Part of a small language model's weights.
Size: vocabulary 8192, 56.4M parameters.
Training: a variant of Muon for these matrices, 903M tokens.
MLP neurons of a small language model. Each row is named by its layer, matrix (down: output weights) and neuron, and shows model dimensions 48-239. Each number is 128 + 24 x the weight over its row's rms, rounded and kept within 0 to 255. Numbers have three digits each.
After each neuron's rows, "fires before" lists the tokens most often just after its 100 highest values on Wikipedia text that the model never trained on. A number after a token or word is its count.

L7.down2155:093140146170135137160136121131100145112085113117152136149112133122145121087153109108099127150122137117133143083138139178184165109142113159100109103110116116161126172106131100112195111141117127121118169121126155128125118138103146108176108130123175119137105158178129136176102148167124124093102119141090156120131119127174134139157127159114109117111134155107157129125120103092134153142180111137135117130121153101119117126135109128139157150175108157157103103110151128136113086153118142135130121137126124119090091109112136117118129097139126151181121111079099093139132090162125130148
fires before: " |" 22, ":" 11, "." 8, " Reg" 8, "6" 7, " (" 6

L7.down588:124106159104165133153158101176161145147109118168156138150140103108098152103123137128104135136100126150125139143088096095157085150110099122173148137107112091143159102142109158114162142118151155120105142117116105153152138136132094128121150118116128101120123151142183118138131132154123076099119118145160106153159115114102111108129157120118142130135090082115104119094098106104096136136136105112146145122155141146125101121122105150122165110114131136183137158112137141131097136100119150108134089097129143150149133108104143119096076099138166071101140074147148131145131142113135132173
fires before: "\n" 46, "---|---|---|---|" 18

L7.down2077:141114107154091120123125132131148123154179148111124161130115181146141097173131116134138114118144098165143143143111136144153131123107138159150143077107119105154142137135136124122160097156120151117100116157132106105131124204161162121142092156103158156155129097128111177129120125157098078111142148163112150115064148086161122104123140130166104122151142127120104117081103116150172152148127108111111154123143144111156139124157120125144146137163116185182152125083114147146140157128129107102133108170118138120120134149149145124113138098157128147110127108102143110154099129133120104131
fires before: "ki" 29, "h" 8, "tt" 5, "ect" 4, "ard" 4

L7.down1462:150147096116129106094121086120136122148137139135121121153127137116123102131142125109133149100122070118158128138149127116138156154119120120126117144122140144042152145114131134141136115151141114127163130099137145147121118130129135126128132144127146118174139134137128162152148143117112106137147128111134110138148123154140139116153112122141129146151140120138112137156113054132134137139090135117097149093122156153180153147108152154128093143140122158154147133115121115125123108122140146112169121117134126143135151108112151096153126112127123118122124133126114109115080145104133146123
fires before: "\n" 64, "-" 11

L7.down1326:091156131122141114166125099133171127099101158113139063164140113128153121096122129115151154089115117106146150112179087099152120106154101161098151110151104135111151142124126159115124171178126188141146122100130102129116112086128144144097119144123121170121127146124139139170172107132169077116100141123111113127121071114140120111134135097096161119105134150108135120134155085118128163111112155125136110106163162122093155152116128089106097124117137133092129128110126117138136126067079123159164110133086142111162129106145117107164104125146088074145160168080140163101156133161093187167
fires before: "ed" 29, "ing" 22, "s" 8, "ment" 5, "ation" 4

L7.down569:137098089121130156129142138154113136144130113130120147106118125124138133154145108163130110164108106131134096107131106113113154116091096127124163110168128151141074139127128126139130121153116141100148120146154093115149113158112150150067136138107101107133117153131132118126115160088169146146146149121092151144111090153097119111117144116103138171160160118123148152130096112139118109131131112189098133162108103119135118116155140119153166096112123136149137136111139125140158115140143173105154142135111102110130096105145140136114130136132124135153097114168156124172068111130126133123
fires before: "\n" 63, "-" 7

L7.down1750:141171135142104107109106131136140150158118145101116088185142154195128134098126129083142107112179095105147176109099135104145128118142141091094134117133113138121163123120112136123154142137101129119143104108112138124149120127153143160132093141131136106159102115121116125126119116139191114138100159083115117142137122178129165101164127162134144099195161129155117139144097123090096129120113119102108129189159125117164125111119165173106095094076138097106157098118167148128073169150096128124102163139096146131159129105181118133098114160130152119137163154157092151118133162093117151135
fires before: "0" 57, "2" 12, "1" 12

L7.down2319:137101114098119088123108106104156134121121143170114123102124150095093127127149103131114139102125122088156092170128132124149161142172099100078142133108091113093145119160116095096153126157129105145088110116122125173109123117126137138139154111138099096133107118114117157137143114137093125113148125127130096111145125171121103145141121149151095143150124111120106076160133106129176107156116149131098155154164067129140131108144143138136161094087074112135094107141156101117128108110112115169141108131139096166095132130107105094093145058130110141138087167164119150124131103112145114096
fires before: "\n" 73, ":" 6, "---|---|---|---|" 4

L7.down2125:096094107118145113122164121149112122171131127119095148160130142148085118143131102174151136140157160107131117135122124126110118154121135126139111142162115112138141113129139131109112163085158141117130112131146060097080111123102116118080121095138122099108062131094097148078123176142130136157139112128135117154132161182107196140137154144119130136124123159093111156090066127148130164132170146120145088155136129102107127095152134137125099131117142126123140121112121123152128108124088124160104079156131195119086128142127141114143107084121119161130142126147150111146107132146109128123
fires before: "0" 48, ":" 6, " " 6, " |" 4

L7.down2164:097106131144121149158133174149113096105146145111137084138112116151103133124109093113172125145122075128111146100116127149130117139114125163186147135150099150043107114111117128143129147099072157139117108140151118134169110149142118147131171135142141190199130130111127120120142132101120146155147098129135129146126149078101148177164151139117121145112131151116154147103145092138132150118147146117144127112124100115110140111113141102075128151098099108137138133148105142087127126147127156126125115137138082100138151114088135110142138131136142140143147115119189110110140112124126085135
fires before: "\n" 54, "-" 7

L7.down2010:121143126128112143122136158148146109100162155115107090155109123131166072132118132101117160083148092112106132142120101176085128097120113128107076175147100118134146106162115110075109200156151101127108097127141138103130100141123115156117138166101104178164175146136120097133153151125125150137160159119100172137175125140141126140074109137121131165167148092127115120108114170151123137126159148140159135156110129157133125126122134173117148122081121105146126112119170098129107120126136135150129129149110112133150147157134127090166135119125148142124139150123099113164095097137148078123
fires before: " " 38, "1" 13, " (" 8, " –" 7

L7.down1307:129119106132133120114083162129118130115142108121121091139138136128139144102152144120094151106115104087126147121136172142147103146128124125135124107142129153070106132117096128126116113143119119169151119115135128126104127156107142161152134133132116117142116145130144123102100124125120135127090133129128109091092085154147133105151142148150122123123134135113141123087110108128117123115124141085125143143147132129120142163118126123128178111143134118126128132112141107102110114150120145107162115112147095134127100071163124145135126164140138143152122151093143108139096180126151094103
fires before: "\n" 32, "-" 30, "|" 15

L7.down1720:166122146084133127138127125143137152097122117147159099128169159104138138142095116138090120140126140126104174124109142142129145136117156164134139161150130103133110132126154137069164139106141151150148111133134152148143105150119118209109142160162145119154093133135136135115107154086157158144176130144077119130111105123150110131172147103156157156115131159121138141159101153112148125105155164146114143160140145144126090147124134128108121090116140152157106141114086088116098113138128112101156102133113150134133139113126108102101108138120139167143154134084179114124097135172142137096
fires before: " " 33, " |" 19, "\n" 9

L7.down416:135136133155093123147142158082102127123126096109146140130101153131121149104087116101101147140152084114119152110125147132123127085102172121125130164121148145169092212141140141129158112137141025139127156146172143143140117128119124140086168102147145137148194118127163115098163126141142170126110147098146146134092107192148106104125133135133084130152113132161130137086128111120174147161130114106148129155098138116163120123154121105105170121144123082119129130169140168139128102111136130173116126138161145100108127132137151131130142108150115158102106095113085122139114096099080140144
fires before: "\n" 49, " |" 9, "ty" 4

L7.down312:115155162152194122095111137204152153116117136096159136168132107099137122087132083107068166106120102137126137130101107128155107140162145142126140119147120157143139157125109114103139127186112141131131082122132149159135150149156106104118125170106086126138106130131103120132070133124110190110171139138138129139111159145100138145118150131113105139114180087144107089135123128135121116193150152121092140135144135092078123113121165156166129113123108145169135098148128139140113150123054134138100114127129129147141145063112131085167107140109139141134153121147155141129141108127165140156
fires before: "\n" 41, " He" 14, " The" 11, " In" 8, " She" 4

L7.down1395:164122107088124128130137130126118138112110131125153124154137130133123109115118144109071128106086111133098155109152143138116125115099107120155135166127081163131103086168084146095132099144127106157119144127101128119136130138156146095108130093084142079098138087156147143130102162115143161134111142160146102151143106176141144142131132131148112172165140126141117093120100119108121126096131126120133138083133148050148109118170117121105123109119153129126140151155153119113116130108154111131162091153120122122157136125083125111149156161145103128105092137080140101126116114107194137114
fires before: " |" 29, "," 13, " in" 8, "." 6, " medal" 6, " (" 4

L7.down2293:102169183130174116088131098061091154147186135126149101145155171198152117138113136166090136096144110127100129114151135152131122101101125118110150125153090146121071146113097104140122125109087166151123106162107153140191103111084127138145147147134133098117118149155141145115153098095129067180087109111098138135148148143106145160145147099121135152130142091118152113112108109130142124144140158170171112119126144135136127165156109098099146126153138121080103105165086133110134111114154150108127127112103099148139158157104117113132113145150120090149138123122159132110135088172085132101
fires before: " the" 20, "ing" 12, "ed" 10, "s" 8, " a" 8, " " 4

L7.down28:119155136148131142113117157126138125121131142173150097122108152173126146164149140099142110160149123107152089081128117130119090120092135124106117138165089123128152083070151145162137117085093157150106111124096132089137133171131098090168150183130132118087113173168118121143139134150109128122170144157163178111142116098125116083071131151106148102119152128131151082122158153130154115118111104143118139134117156177132113116106134163130141090142115127130143115150118133139150155141125175158163128137106116142159146136155124142122145113126103123117112145136109110121113081113081104079
fires before: "\n" 72, " " 4

L7.down612:120143098128139104097107123132141159177121135114148121149139121095073104157115089154132109113065123082142099141096137124160108142122136116135117123081092154105133170133084146150092159139144169148127136145087103125148120130112142142065136091161105101157160087112137134121128142135093129084142149146131131131133119147143101150126140125131158145139084105134163107132074088141190149127132111111111132158146124104210144140097112117104146111161140066108129137093155153135136114116136139121171125074111117127140145149105099160101142159097086127145100134142103090140140136091139121075
fires before: "\n" 67, "os" 7, " |" 4

L7.down2427:118143146163133162202137131149168179108133145121111173167157145104090130129159125148148099120142112129134101141148158149116130119212117096117100135134126159103154152116116066152172108079135144110100136179109121134135149135138109102162118154137152159134116153129143117139147138131099120094143125128184103135096146170125147109141144140171122130090148134123138097140138136188146148118118164109136152109112149116102129110155138126092124137102118111088107143114131097097080118129117123106103096157129106092137144093099147112137137157121124128155183112086126144137141120122154134115
fires before: " " 48, "," 5, ")" 4

L7.down2075:105141138133114133152137127099117103140114134137157140137166093158133126129118131092101140122141124138139154164149120135164158116135121173118165120158126095110093117110130130125150113111132125106146173133132139123123098126120163161108163138114092126109121103168082135115172120143118139137173117100134141112118111116102113094153186160135116092145149160135140133118157134120141142122136128131112097130129149140140162131118144170083129087106119123160116151098085155175136093137178142126093105112143122101140111145151114149114138082120140105136115125105127101145107114182126194111
fires before: "9" 21, "2" 16, "0" 11, "5" 6, "1" 6

L7.down1831:121149116113112110107122104120128116154131144122117119139121165109114120134139125111132149107111047119124132117135123128141149137123123131108103124125145150054114149111135160147134131137141133117146135096132141142098122128140123125139157129122145115149126132140132130142119141120115122123141124098135107159123141141151143114140105097123117150138116104148138120149107082142130129125122133105103123103128142131153139146118141156128098146146117154129144137137124130136132120135147150139166134133131131147134144104119157120154130096129123134123127124133124116141067140085122123127
fires before: "\n" 69, "-" 24